config = dict(
    n_head=4,
    norm='rmsnorm',
    rope_fraction=1.0,
    init_std_down=0.00356,
    optimizer='cautious_adamw',
    schedule='wsd',
    final_lr_fraction=0.0,
    doc_mask=True,
    dataset='wikipedia_en',
)
MLP neurons of a small language model. Each row is named by its layer, matrix (gate and up: input weights; down: output weights) and neuron, and shows model dimensions 112-239. Each number is 200 + 30 x the weight over its row's rms, rounded and kept within 0 to 999. A neuron's up and down rows have the sign that makes its largest values positive.
After each neuron's rows, "fires before" lists the tokens most often just after its 100 highest values on Wikipedia text that the model never trained on; "fires on" lists the tokens most often at its 100 highest values on Wikipedia text that the model never trained on.

L5.gate165,197,190,209,224,222,210,214,237,162,162,179,171,170,175,231,216,237,219,183,228,286,240,197,199,224,239,252,193,228,183,182,199,140,213,197,144,166,159,186,205,195,237,202,243,202,239,220,213,180,258,231,191,200,200,214,185,185,182,208,194,190,221,139,234,206,178,163,212,179,203,191,194,235,175,125,229,242,220,193,187,198,233,199,233,228,187,167,133,222,206,209,170,216,150,209,188,213,216,212,210,253,245,218,193,199,220,257,221,173,130,171,161,186,227,183,205,192,168,125,205,236,198,251,207,171,223,162,159
L5.up165,167,197,244,132,141,254,218,227,172,195,185,201,151,157,150,217,188,188,159,186,169,211,165,179,242,223,167,168,239,252,223,195,216,229,278,235,212,201,197,227,194,162,168,185,209,167,214,198,221,203,247,196,156,151,189,162,191,285,184,155,180,256,192,216,183,232,193,217,212,204,230,189,129,205,228,207,159,215,218,197,232,234,197,212,149,157,206,217,193,190,165,187,227,254,196,218,195,164,186,205,190,211,220,170,220,203,146,202,185,174,174,153,203,199,222,180,201,219,211,187,221,212,184,203,230,241,168,222
L5.down165,143,211,159,189,143,146,238,251,171,137,193,195,220,148,213,146,188,224,180,211,205,188,181,174,201,207,198,199,262,191,162,150,228,141,191,208,189,211,129,233,178,197,182,211,179,199,195,159,182,211,203,161,217,217,195,190,189,189,230,241,246,188,180,201,181,197,173,265,193,181,198,169,209,172,187,153,222,230,166,179,233,195,178,194,251,192,209,170,244,185,188,148,195,142,203,168,197,210,224,182,177,208,231,191,196,206,236,184,191,230,263,163,208,187,242,166,226,201,243,250,238,174,202,188,174,192,180,167
fires before: "1", "2", "5", "7", "3", "4"
fires on: " "

L8.gate506,207,144,197,168,150,165,199,188,201,212,171,190,187,239,191,185,191,256,180,245,184,174,236,193,195,217,222,200,160,217,147,204,227,220,221,242,211,174,237,228,194,181,173,230,138,233,188,221,149,201,218,206,150,166,257,212,202,185,237,242,177,226,225,148,180,170,196,206,184,225,206,260,194,164,168,205,227,184,243,187,209,219,216,158,184,239,183,210,232,222,184,237,172,181,178,169,241,187,264,216,218,252,244,207,201,161,214,190,173,233,227,160,225,213,165,262,197,197,185,197,169,194,240,136,169,192,148,162
L8.up506,238,190,239,232,189,184,278,213,146,211,198,155,186,224,248,199,197,213,196,235,213,190,257,193,208,198,237,204,115,245,187,205,173,175,190,228,187,215,173,167,143,209,197,194,189,239,150,183,172,193,172,176,187,216,188,182,213,200,241,190,157,225,266,231,188,230,228,179,249,207,204,192,210,213,210,254,201,201,240,227,225,189,220,258,282,169,203,234,181,225,208,179,189,273,160,227,191,267,142,193,248,173,178,223,222,202,215,204,232,197,196,185,184,204,200,196,204,199,148,190,202,195,164,222,188,212,203,197
L8.down506,248,230,196,237,160,224,190,168,171,188,199,131,172,202,171,182,223,232,152,234,222,190,197,194,196,193,222,187,207,171,160,113,197,257,162,220,213,240,159,222,273,189,207,196,230,234,203,208,230,168,174,201,195,179,214,169,189,170,229,228,220,237,167,186,182,209,188,146,229,199,191,196,218,163,155,200,209,208,246,136,243,228,190,179,170,204,189,253,131,233,176,204,144,231,234,255,184,218,201,153,210,219,223,216,187,220,201,191,177,227,253,175,241,185,154,245,197,254,221,180,157,181,193,204,212,161,143,210
fires before: "1", "2", "r", "ow"
fires on: " ", "O", "ev"

L5.gate221,225,261,215,217,227,161,196,176,171,187,217,195,149,170,176,197,188,172,235,229,175,249,170,162,162,182,236,183,202,214,275,166,185,145,172,169,168,179,185,164,216,238,221,206,210,229,173,137,188,147,215,230,173,211,201,148,167,183,147,203,190,190,220,197,235,201,271,237,242,246,212,126,162,204,207,168,186,170,174,203,189,225,153,241,181,223,188,207,215,134,215,224,175,196,219,233,185,203,236,169,170,220,182,199,195,209,187,141,178,213,192,167,196,196,162,232,177,179,217,213,223,275,205,179,189,163,183,180
L5.up221,223,209,251,224,231,170,201,194,215,199,231,145,147,244,197,220,206,198,230,182,152,248,174,196,158,241,227,227,201,241,239,181,191,154,189,165,186,189,189,147,254,224,219,173,169,225,190,185,190,170,238,254,203,172,197,219,200,194,186,170,165,183,199,189,233,188,246,242,280,273,211,154,202,216,163,174,169,184,195,207,185,266,181,207,175,216,218,170,213,182,202,223,170,228,220,254,195,191,228,216,214,221,177,180,197,228,164,164,146,223,180,159,174,208,202,255,185,198,227,213,198,226,201,189,184,197,238,188
L5.down221,194,233,205,181,184,181,209,168,212,200,180,172,196,182,220,222,190,192,212,203,194,221,127,178,180,255,201,238,271,220,243,189,189,198,212,162,118,200,204,164,209,203,213,201,241,144,202,200,225,196,211,215,227,156,202,193,199,169,180,202,206,208,188,235,177,178,191,241,235,207,194,165,208,182,191,167,169,222,183,187,191,187,191,234,176,192,233,177,220,213,186,191,215,195,201,219,150,209,267,214,208,219,178,201,195,224,219,189,167,206,204,189,181,216,199,210,116,185,230,211,220,214,194,181,233,190,205,193
fires before: "-", "\n", "|"
fires on: "\n"

L5.gate19,187,202,190,212,148,225,202,199,197,223,209,222,188,193,193,195,144,204,212,241,215,194,198,187,190,238,253,190,224,190,197,207,188,277,192,228,238,214,192,228,187,218,214,198,232,169,228,192,225,204,203,257,179,214,179,159,127,243,208,185,198,252,212,157,222,108,269,204,245,176,175,189,173,184,201,205,193,189,205,221,203,212,194,208,188,193,226,188,203,238,259,221,139,225,177,209,225,221,234,192,169,228,247,176,203,175,203,205,217,176,246,215,182,199,223,188,265,195,232,247,222,212,160,194,212,144,234,208
L5.up19,148,178,150,199,169,193,217,203,195,200,202,197,163,223,173,173,251,223,255,208,218,133,165,263,173,217,206,189,199,212,175,194,163,209,203,227,253,188,165,202,195,188,177,241,207,217,219,152,181,235,192,231,186,208,214,182,184,230,207,176,208,220,203,199,201,200,267,173,174,180,263,171,208,205,155,196,247,222,202,205,186,238,182,200,231,201,195,258,193,224,179,258,189,204,204,211,203,215,189,210,238,212,216,197,208,209,165,172,224,145,218,209,203,182,269,165,174,216,271,243,190,195,196,226,167,129,178,197
L5.down19,214,173,211,250,244,220,241,191,229,215,180,199,203,185,210,206,192,195,141,219,136,200,181,209,162,170,217,201,215,210,155,173,235,264,233,230,239,208,193,223,219,146,171,176,186,196,174,140,219,168,168,164,269,210,242,193,207,228,193,192,206,186,214,191,209,102,194,215,251,190,190,152,190,180,146,220,245,215,171,275,238,226,199,248,175,252,215,199,184,235,212,219,230,192,191,168,169,233,214,200,215,217,231,220,203,246,193,154,184,227,225,180,196,265,136,202,177,187,190,227,178,200,176,218,182,213,239,209
fires before: "1", "2", "ason"
fires on: "0", "e", "st", "ing", "se", "9"

L3.gate39,242,211,193,178,227,192,186,168,159,232,259,262,168,186,203,198,211,222,211,242,221,243,191,150,250,211,217,231,173,187,190,199,144,172,215,214,212,199,235,198,207,182,146,285,222,230,174,192,204,218,245,183,174,198,237,211,186,171,134,206,192,216,156,191,206,171,240,202,226,223,203,135,192,249,233,217,214,170,200,204,228,144,193,149,153,197,212,209,224,154,171,168,136,257,231,210,137,195,184,185,149,226,224,155,173,177,253,226,172,254,238,213,201,249,167,207,188,151,168,192,163,214,208,179,195,190,177,244
L3.up39,193,212,271,142,228,222,270,246,173,241,217,225,179,131,218,184,182,137,223,196,221,174,222,212,191,198,224,195,216,220,225,182,173,208,237,228,246,212,193,190,239,251,235,208,247,200,237,202,137,215,232,181,231,195,188,206,241,181,198,210,204,229,213,191,196,235,206,217,195,168,160,167,180,187,210,219,272,208,185,143,128,210,176,130,177,178,249,179,197,146,254,215,215,206,231,212,203,206,207,218,231,212,181,212,173,165,201,180,185,166,222,182,201,170,216,245,234,247,185,172,203,267,189,192,221,196,204,206
L3.down39,200,228,218,250,208,206,215,196,228,225,253,218,181,192,182,189,186,182,123,159,221,223,232,186,163,201,222,270,195,202,230,233,194,235,217,212,212,202,242,204,194,226,192,225,198,193,178,177,192,227,152,192,181,180,236,202,175,149,199,187,173,189,206,164,169,187,201,167,200,281,181,132,207,236,232,239,221,204,210,198,186,236,202,180,192,175,160,223,247,197,222,191,177,180,191,168,176,188,187,223,248,203,223,191,197,201,202,159,216,234,233,207,129,142,193,184,175,188,152,192,146,215,202,244,226,192,252,188
fires before: "\n", " |", "ently", "==", "ent"
fires on: "als", " curr", "|---|---|---|---|---|", "|---|---|", "|---|---|---|---|", "|---|---|---|"

L5.gate496,181,197,192,203,220,218,225,224,189,185,244,202,182,134,228,242,208,188,129,202,256,146,162,196,162,203,234,256,211,156,224,197,154,233,219,222,239,207,179,243,213,155,196,212,191,177,220,209,154,172,237,213,183,204,241,174,179,163,182,184,208,212,208,220,162,165,176,237,169,202,193,213,250,193,211,212,227,190,225,171,145,197,192,131,173,203,199,168,167,206,193,194,175,214,151,204,196,195,245,231,182,189,261,201,202,169,240,205,175,183,134,135,216,170,214,221,219,223,200,193,243,167,207,190,229,213,198,134
L5.up496,207,225,248,195,241,253,172,206,190,253,193,158,157,250,191,211,187,185,210,167,194,233,218,192,216,199,191,199,247,200,195,197,191,209,174,232,204,192,181,212,196,208,161,182,218,253,227,157,194,201,225,222,196,160,236,214,98,183,233,239,181,279,184,220,155,230,185,198,220,207,172,158,179,199,227,255,181,204,171,226,221,200,186,191,196,179,243,205,193,231,258,195,215,241,180,190,239,192,165,232,216,194,194,173,197,194,208,234,195,161,191,171,238,172,169,200,188,152,152,195,246,206,187,164,171,155,230,148
L5.down496,190,253,234,213,191,218,215,202,175,227,246,190,186,193,173,218,182,209,178,176,197,200,158,221,233,202,250,203,248,197,213,207,167,218,136,195,214,190,250,252,182,234,134,180,156,178,184,177,189,196,264,145,215,167,191,210,206,153,178,216,244,205,223,243,142,189,142,167,190,203,117,202,241,244,167,231,185,200,207,124,222,229,189,187,208,220,243,198,163,165,200,224,166,151,213,216,237,127,223,176,237,239,197,203,210,235,194,236,208,231,206,201,193,221,226,211,212,178,206,249,166,186,222,184,196,196,156,243
fires before: "1", "0", "2", "9", "8"
fires on: "1", " ", "\n", "2"

L8.gate354,181,178,209,176,143,166,236,204,198,158,231,194,187,169,147,156,236,208,195,218,257,261,199,157,198,175,234,281,173,149,199,181,220,238,223,197,247,221,190,216,244,242,249,255,176,216,180,192,235,193,166,176,141,212,200,180,175,171,192,219,171,215,210,159,244,199,235,248,248,224,158,191,207,195,206,200,184,169,276,173,196,223,218,175,153,193,193,199,207,226,220,204,200,226,222,143,169,212,178,155,224,184,212,109,172,206,225,210,225,150,193,197,190,217,217,212,205,206,222,233,271,215,257,202,149,228,242,185
L8.up354,208,196,196,233,230,236,217,236,166,199,176,190,232,205,211,205,182,224,181,224,165,226,189,167,214,202,187,193,147,205,272,168,174,236,179,210,196,207,230,231,248,217,199,221,229,149,163,219,192,192,248,182,137,207,149,162,210,253,117,203,213,212,194,200,179,224,214,163,156,228,195,232,194,203,227,227,182,205,189,195,168,188,251,171,175,193,201,179,165,215,204,210,205,243,233,190,242,176,236,225,221,248,176,239,192,191,241,224,208,171,236,237,241,214,219,257,189,265,169,249,211,183,194,220,177,181,168,190
L8.down354,185,184,184,241,178,187,224,206,162,250,256,235,171,149,187,164,257,225,191,186,177,255,241,229,164,219,211,190,228,190,188,255,248,199,212,188,194,217,189,152,192,185,175,159,224,151,251,209,240,187,194,243,176,217,167,238,231,222,190,246,180,174,195,162,171,196,285,161,226,247,167,215,184,195,187,166,232,226,202,171,143,262,247,214,209,195,180,203,217,198,191,240,187,164,157,180,119,130,172,262,258,222,207,198,184,180,194,256,221,182,187,197,232,144,138,241,192,231,188,211,186,202,224,151,169,264,205,246
fires before: "9", " |"
fires on: "1"

L4.gate178,203,199,197,213,214,188,173,168,185,151,198,203,192,188,190,191,211,220,208,211,273,209,203,232,213,193,208,167,214,268,216,212,209,184,197,216,246,178,174,210,218,221,196,173,199,152,175,163,189,214,197,242,158,186,208,164,131,230,151,210,137,214,237,185,240,205,170,223,262,193,204,249,165,180,257,207,211,252,170,197,224,253,173,182,223,216,149,199,219,193,237,163,189,163,210,236,208,180,223,210,234,185,206,182,169,202,234,224,213,196,239,190,232,230,149,258,198,206,201,187,241,236,268,211,228,217,256,232
L4.up178,242,203,238,165,203,182,205,193,194,217,218,114,201,187,212,186,225,181,213,160,271,179,201,171,197,180,209,132,265,222,211,174,116,166,162,170,183,216,153,224,173,219,255,168,215,187,190,193,221,205,209,250,230,183,169,203,187,214,233,218,151,225,184,227,205,285,218,201,230,205,190,193,228,225,194,217,247,225,165,223,241,208,216,239,191,215,167,219,134,215,209,193,179,227,198,250,219,229,209,229,220,201,255,163,218,151,186,152,198,189,241,221,228,157,211,214,157,216,217,136,143,226,259,209,211,161,190,125
L4.down178,199,194,204,183,219,293,237,225,171,181,200,207,182,189,185,223,153,199,181,124,248,166,181,227,262,195,173,169,163,196,259,187,143,194,188,254,202,200,189,203,176,187,165,205,239,205,218,237,215,190,238,223,216,162,159,223,165,231,247,199,201,178,183,179,154,215,201,188,196,190,296,202,194,149,286,221,257,212,171,247,191,166,216,186,223,210,221,158,265,179,168,175,194,159,150,244,182,212,261,215,180,212,196,203,176,172,184,187,209,215,229,189,207,198,204,207,272,176,270,244,245,207,264,168,193,264,202,150
fires before: "1"
fires on: " ", "–"

L10.gate298,177,267,183,226,168,194,217,220,151,191,200,152,224,162,222,194,177,180,217,164,199,209,274,156,236,240,231,245,236,211,179,178,170,249,182,227,142,181,217,150,227,176,206,188,194,234,166,198,174,176,205,224,233,199,183,149,198,158,252,165,140,221,205,163,186,207,133,170,158,189,186,233,198,201,157,221,208,132,196,144,193,235,227,185,169,222,175,220,187,248,202,209,173,180,181,215,217,173,207,209,182,218,191,236,194,164,229,186,179,209,221,138,196,199,193,227,179,224,212,210,193,224,253,168,184,218,195,199
L10.up298,222,191,126,196,176,194,235,205,185,220,181,194,197,208,183,189,204,223,184,142,244,252,205,219,230,188,222,205,178,164,187,217,206,206,198,204,237,194,231,181,172,199,225,241,216,212,211,208,200,194,204,191,213,224,229,194,210,209,184,251,160,208,216,152,213,162,204,212,205,168,191,137,211,175,205,125,165,211,223,162,236,174,217,179,215,192,141,182,217,269,190,204,186,215,229,191,201,173,202,137,225,246,222,215,165,197,174,104,179,166,176,223,208,227,160,181,191,237,214,218,203,236,167,166,251,204,235,214
L10.down298,165,191,163,235,241,191,247,233,243,198,195,208,184,168,191,172,192,249,239,254,197,170,160,147,198,181,196,163,227,220,205,176,168,178,210,157,172,171,169,172,177,210,212,195,206,211,210,179,198,178,203,155,199,234,152,188,231,215,154,184,195,201,229,209,229,259,254,194,219,203,225,181,224,191,231,216,174,195,182,194,268,192,158,183,260,235,199,144,215,217,200,133,177,229,234,213,159,227,173,198,155,171,208,183,239,161,201,157,135,229,189,224,238,170,169,209,206,167,157,206,187,182,258,223,238,188,170,152
fires before: "1", "9", "0", "2", "8"
fires on: " ", "1", "2", "as"

L5.gate503,207,228,214,146,174,182,187,175,180,158,191,185,144,193,226,217,202,234,169,243,182,249,195,190,223,217,224,215,170,246,200,196,149,211,162,209,213,134,184,134,206,226,246,245,210,177,212,196,174,179,173,186,194,171,242,208,202,196,240,222,216,216,223,232,138,212,176,212,220,221,122,179,200,188,221,136,192,197,166,183,193,261,212,221,193,231,127,147,212,248,247,225,143,218,154,227,202,271,177,154,154,232,232,215,193,255,185,240,247,208,179,209,186,263,183,241,166,231,184,198,209,176,129,182,222,192,204,188
L5.up503,170,161,140,180,164,214,234,185,232,216,238,191,194,213,187,202,231,212,183,200,210,209,190,172,170,192,196,277,252,196,177,158,205,191,208,183,181,225,230,227,152,225,198,239,177,186,213,150,223,198,236,168,237,210,211,197,201,226,236,193,185,198,119,213,144,192,210,159,229,221,261,190,199,250,198,256,193,173,230,198,315,227,200,141,211,249,157,200,236,151,227,201,225,234,203,233,169,207,209,171,234,157,215,163,205,195,239,246,170,168,183,186,187,207,219,182,199,210,190,176,240,236,222,253,175,187,186,244
L5.down503,224,183,202,191,199,191,154,181,195,193,147,201,149,184,178,199,242,246,184,245,179,176,225,188,195,165,182,215,213,231,203,178,150,210,181,192,207,201,206,222,184,208,181,223,197,266,184,178,180,205,189,216,227,221,202,206,227,164,243,139,133,196,181,198,217,233,186,179,223,256,214,169,230,202,216,176,180,174,176,183,175,226,180,191,204,246,184,150,225,220,232,200,158,228,154,185,198,167,232,214,210,229,196,272,130,197,145,213,229,189,223,179,192,184,196,204,222,193,232,228,227,186,172,181,217,232,171,174
fires before: "2", "1"
fires on: " "

L4.gate99,230,211,227,192,163,170,224,191,180,198,226,218,208,201,148,166,240,196,192,209,161,196,176,186,165,230,217,224,197,219,203,202,178,214,194,231,199,256,233,181,197,226,189,187,170,214,161,147,189,189,190,221,286,191,184,158,193,192,171,197,222,208,172,192,277,193,211,190,196,181,252,204,262,216,247,160,188,188,207,190,214,192,191,232,211,258,253,231,173,132,172,237,171,218,155,212,158,226,207,218,238,202,251,215,188,181,202,176,160,241,263,161,199,182,188,215,272,190,176,206,221,238,199,176,245,152,187,159
L4.up99,209,173,190,198,202,188,251,231,109,209,216,208,182,192,162,197,224,194,217,228,166,202,220,221,185,257,181,175,183,241,201,200,243,218,242,194,227,190,174,172,258,228,184,194,190,160,180,218,187,182,168,203,222,199,243,193,263,188,196,190,236,141,180,223,204,164,169,218,171,257,179,199,221,198,158,245,187,214,214,216,224,179,171,156,144,184,244,197,196,224,195,270,153,250,232,159,234,189,218,195,246,215,225,217,170,227,182,152,173,209,191,199,214,178,188,200,191,231,264,215,216,207,183,185,178,215,186,164
L4.down99,215,179,178,167,230,194,207,141,225,182,232,188,201,207,184,210,228,196,205,169,185,172,187,204,207,205,185,261,177,182,199,199,201,179,224,152,138,193,179,238,207,170,217,229,150,196,227,233,192,189,230,196,174,191,201,139,229,212,237,204,181,198,165,223,222,203,152,185,225,197,238,244,155,184,148,181,256,191,206,167,213,177,170,203,192,193,183,192,165,208,207,268,189,202,201,240,200,181,192,199,213,169,215,191,196,219,255,199,190,251,230,229,191,213,189,186,172,197,187,198,148,263,201,170,230,233,150,218
fires before: " the", "-", "\n", " this", " a", " his"
fires on: " during", "\n", " During"

L4.gate504,212,208,171,230,151,243,202,212,193,157,246,164,210,197,187,187,212,239,173,269,205,193,173,213,227,246,230,222,238,257,249,168,168,195,203,188,210,171,203,191,227,221,193,158,211,169,186,140,164,251,147,198,233,257,200,182,163,164,165,202,238,182,220,225,191,158,193,213,202,212,240,241,246,248,151,193,212,165,213,175,183,216,208,209,235,206,198,190,210,214,236,172,173,185,198,169,168,197,245,198,125,178,186,208,210,214,157,192,188,169,193,192,245,213,214,186,145,238,161,205,172,237,172,169,196,203,166,242
L4.up504,184,259,236,205,196,176,204,203,175,189,240,131,225,195,195,234,216,169,233,158,186,162,181,243,238,221,201,249,168,143,131,224,161,161,182,217,197,201,206,217,190,211,206,118,211,198,220,187,205,223,202,155,240,189,177,194,161,193,219,243,120,202,222,239,219,208,196,170,169,233,157,176,150,183,205,232,149,132,179,203,192,203,231,243,208,239,176,127,201,202,242,173,232,255,188,246,210,250,168,193,245,185,192,246,175,190,163,207,223,128,191,149,216,201,176,212,200,207,215,167,161,186,248,170,211,182,202,211
L4.down504,259,208,219,155,230,196,210,223,148,201,186,203,214,216,136,218,211,196,189,201,210,193,223,218,232,179,224,202,175,232,212,181,223,227,186,209,210,208,199,152,236,184,191,89,178,194,202,206,222,243,140,211,191,209,170,181,172,210,182,201,147,219,233,217,140,220,188,204,173,225,209,198,235,153,204,187,221,230,218,213,233,216,230,249,224,208,211,202,136,250,186,230,215,249,186,161,235,204,232,192,184,178,175,223,189,179,255,217,188,253,192,223,202,153,231,220,165,237,213,201,183,187,218,206,161,179,153,180
fires before: ",", ".", "–", " |", " and"
fires on: "8", "7", "9", "vironment", "3", "iv"

L4.gate18,227,238,266,260,150,205,130,164,224,220,227,208,227,204,206,218,212,178,173,207,211,200,196,180,263,174,175,174,183,224,169,219,193,221,177,239,256,186,229,238,242,231,229,186,182,147,220,197,193,171,182,199,193,219,170,184,189,211,256,184,161,241,234,212,221,143,160,191,271,230,205,191,180,257,248,159,230,194,196,168,214,265,148,175,172,202,225,164,231,204,172,169,198,216,174,181,254,198,222,228,179,209,186,208,154,232,171,273,216,212,207,207,241,167,145,234,210,229,213,177,213,219,190,192,170,203,191,202
L4.up18,172,156,199,186,189,187,174,224,203,178,229,171,192,224,232,183,178,200,203,162,257,177,196,206,169,152,206,190,274,207,176,162,176,226,173,208,177,194,211,212,199,188,262,143,182,141,188,221,215,160,167,192,200,195,232,158,225,250,170,180,222,191,150,147,190,197,187,169,198,184,208,227,256,279,181,187,178,167,202,161,188,208,207,215,189,159,239,191,193,203,197,253,219,251,193,260,184,199,188,190,151,188,221,232,184,255,163,205,199,165,198,211,236,178,215,160,170,210,214,180,222,226,195,236,172,143,167,186
L4.down18,232,158,228,199,197,244,149,205,230,186,107,183,206,247,211,195,169,156,198,153,195,258,210,210,171,171,197,214,192,207,157,237,178,184,180,205,208,87,215,195,231,247,211,160,223,175,257,177,192,185,95,245,180,227,164,175,187,236,184,215,200,151,193,237,221,206,186,192,236,245,166,213,240,286,193,153,222,159,191,167,145,156,179,219,220,179,227,207,172,210,180,215,236,223,214,225,213,210,228,250,200,192,164,222,242,198,162,189,200,181,218,208,252,188,226,223,166,183,200,166,175,220,228,191,153,204,213,152
fires before: "\n", ",", " and", " |", " of", "ic"
fires on: "ist", "or", "er", "ron"

L5.gate217,211,226,211,180,229,209,209,199,244,210,226,181,196,243,203,175,199,188,195,213,212,278,213,243,199,238,217,230,185,231,172,206,200,156,238,256,160,186,187,125,238,191,165,215,163,223,207,200,216,202,200,227,237,210,220,222,211,235,248,150,199,244,189,174,178,168,208,212,222,203,213,157,248,177,193,208,192,174,181,224,216,219,202,181,206,213,240,240,212,214,203,199,214,199,144,224,182,185,270,172,276,285,199,194,159,234,159,190,199,138,211,186,203,204,148,198,166,189,230,232,205,232,195,180,143,217,252,197
L5.up217,154,180,223,119,211,247,181,222,289,181,166,175,126,196,186,209,149,246,215,231,187,216,214,179,169,215,184,195,180,249,187,196,248,182,182,200,204,173,222,213,211,252,207,201,184,187,170,181,133,167,218,225,224,207,206,223,239,160,154,151,175,216,185,224,177,226,201,168,221,198,186,184,169,229,186,156,155,177,233,176,188,162,206,193,229,157,150,193,227,129,180,171,170,239,223,220,197,180,216,152,162,165,206,179,224,188,283,216,164,197,249,134,211,243,187,205,194,201,219,162,198,231,213,212,230,137,266,205
L5.down217,185,238,197,147,230,204,222,203,263,184,192,180,252,244,198,208,186,180,238,229,232,205,208,222,274,217,194,221,178,185,161,169,202,183,210,251,211,210,203,180,198,199,182,208,243,179,221,213,177,208,152,207,228,231,182,230,235,127,171,143,202,221,214,215,190,166,160,189,228,241,218,175,237,201,190,158,179,223,163,123,220,213,165,201,200,191,155,213,212,231,225,206,173,227,177,201,171,209,187,228,230,196,251,171,156,217,238,225,185,213,215,136,220,192,195,195,170,195,232,208,248,223,251,222,181,196,225,178
fires before: "1", "0", "2"
fires on: "0", " by"

L10.gate49,218,206,185,249,218,202,182,155,173,204,188,192,237,213,183,227,208,216,211,180,251,238,193,213,195,206,233,198,178,263,201,204,235,271,202,209,251,177,206,211,263,201,176,179,185,226,183,175,214,204,173,233,210,209,283,154,192,197,177,197,167,216,196,194,203,188,186,165,200,201,258,193,210,223,152,258,163,162,194,159,216,230,211,181,179,275,150,201,243,200,229,196,235,191,189,177,218,170,214,143,219,246,219,223,151,183,141,143,177,176,174,205,133,257,196,220,167,199,210,170,212,259,236,160,205,183,236,220
L10.up49,143,156,226,213,250,195,158,197,237,176,186,200,207,280,197,154,232,193,216,157,167,204,170,170,160,203,197,249,141,210,157,147,213,156,220,220,214,225,204,167,193,162,226,212,203,215,142,237,211,220,231,186,187,257,183,187,183,163,225,212,226,190,189,234,245,185,167,180,215,166,194,200,225,204,154,179,192,168,254,196,232,190,199,195,181,175,174,178,212,213,204,199,175,180,238,200,196,197,242,170,180,223,174,182,203,237,150,210,180,180,235,189,194,178,235,212,260,213,221,156,196,205,203,196,202,194,188,192
L10.down49,165,216,205,237,172,172,197,190,240,201,183,202,212,158,168,209,266,216,210,185,249,262,213,195,212,203,182,245,177,143,186,191,231,189,192,196,204,177,186,222,204,188,174,184,193,218,210,208,267,175,221,191,275,194,120,222,197,210,162,179,238,171,175,208,221,227,222,174,181,155,199,206,215,167,247,221,223,225,185,140,199,188,187,229,181,238,247,138,241,157,157,189,181,132,231,230,181,255,202,176,184,232,215,170,191,256,154,208,201,228,251,213,215,264,206,204,184,151,214,191,151,220,194,201,195,193,252,199
fires before: "9", "8", "7", "2", " of"
fires on: "1", "9", "8", " ", "ed"

L10.gate98,217,230,229,163,243,200,200,230,219,204,227,201,155,121,218,257,217,222,175,204,179,151,239,201,241,183,266,217,201,204,165,124,178,231,209,219,199,182,200,225,192,207,171,194,206,197,256,166,185,161,203,256,214,200,157,227,211,274,176,226,170,228,190,192,179,207,236,194,182,231,185,269,176,180,175,125,240,236,201,206,215,175,139,196,195,180,199,185,182,148,238,154,237,247,163,253,190,261,160,212,174,264,210,228,146,143,123,217,226,196,240,185,244,185,244,203,210,178,192,175,159,209,187,176,211,186,221,249
L10.up98,229,187,239,191,161,191,165,192,266,228,192,166,179,217,197,180,194,168,177,245,199,195,191,213,199,125,186,158,130,199,212,204,195,146,192,171,207,213,182,219,213,180,205,148,201,169,238,192,187,231,179,224,153,175,156,204,172,212,236,216,200,174,217,232,214,230,222,207,229,197,155,194,236,193,227,227,160,139,188,190,175,184,186,229,208,181,191,192,204,216,146,189,243,190,182,190,205,181,119,226,167,207,183,221,161,227,182,205,190,204,197,206,212,161,186,257,198,220,178,202,222,224,211,166,179,180,186,165
L10.down98,176,232,189,261,241,205,216,214,185,183,179,232,210,156,179,189,257,195,241,228,155,202,209,214,166,220,200,195,221,186,241,266,184,285,228,187,187,240,219,160,224,167,171,180,173,257,182,191,154,209,252,172,210,232,216,186,250,218,211,208,234,198,213,196,167,246,198,188,196,293,202,182,193,182,221,199,283,179,196,207,209,234,221,230,217,257,237,211,178,190,187,273,211,149,202,265,199,189,167,223,223,204,168,147,224,186,174,218,214,217,232,166,120,205,173,203,218,171,249,185,221,169,269,234,174,170,208,175
fires before: "\n", ",", " and", "."
fires on: "ist", "er", " politician", " writer"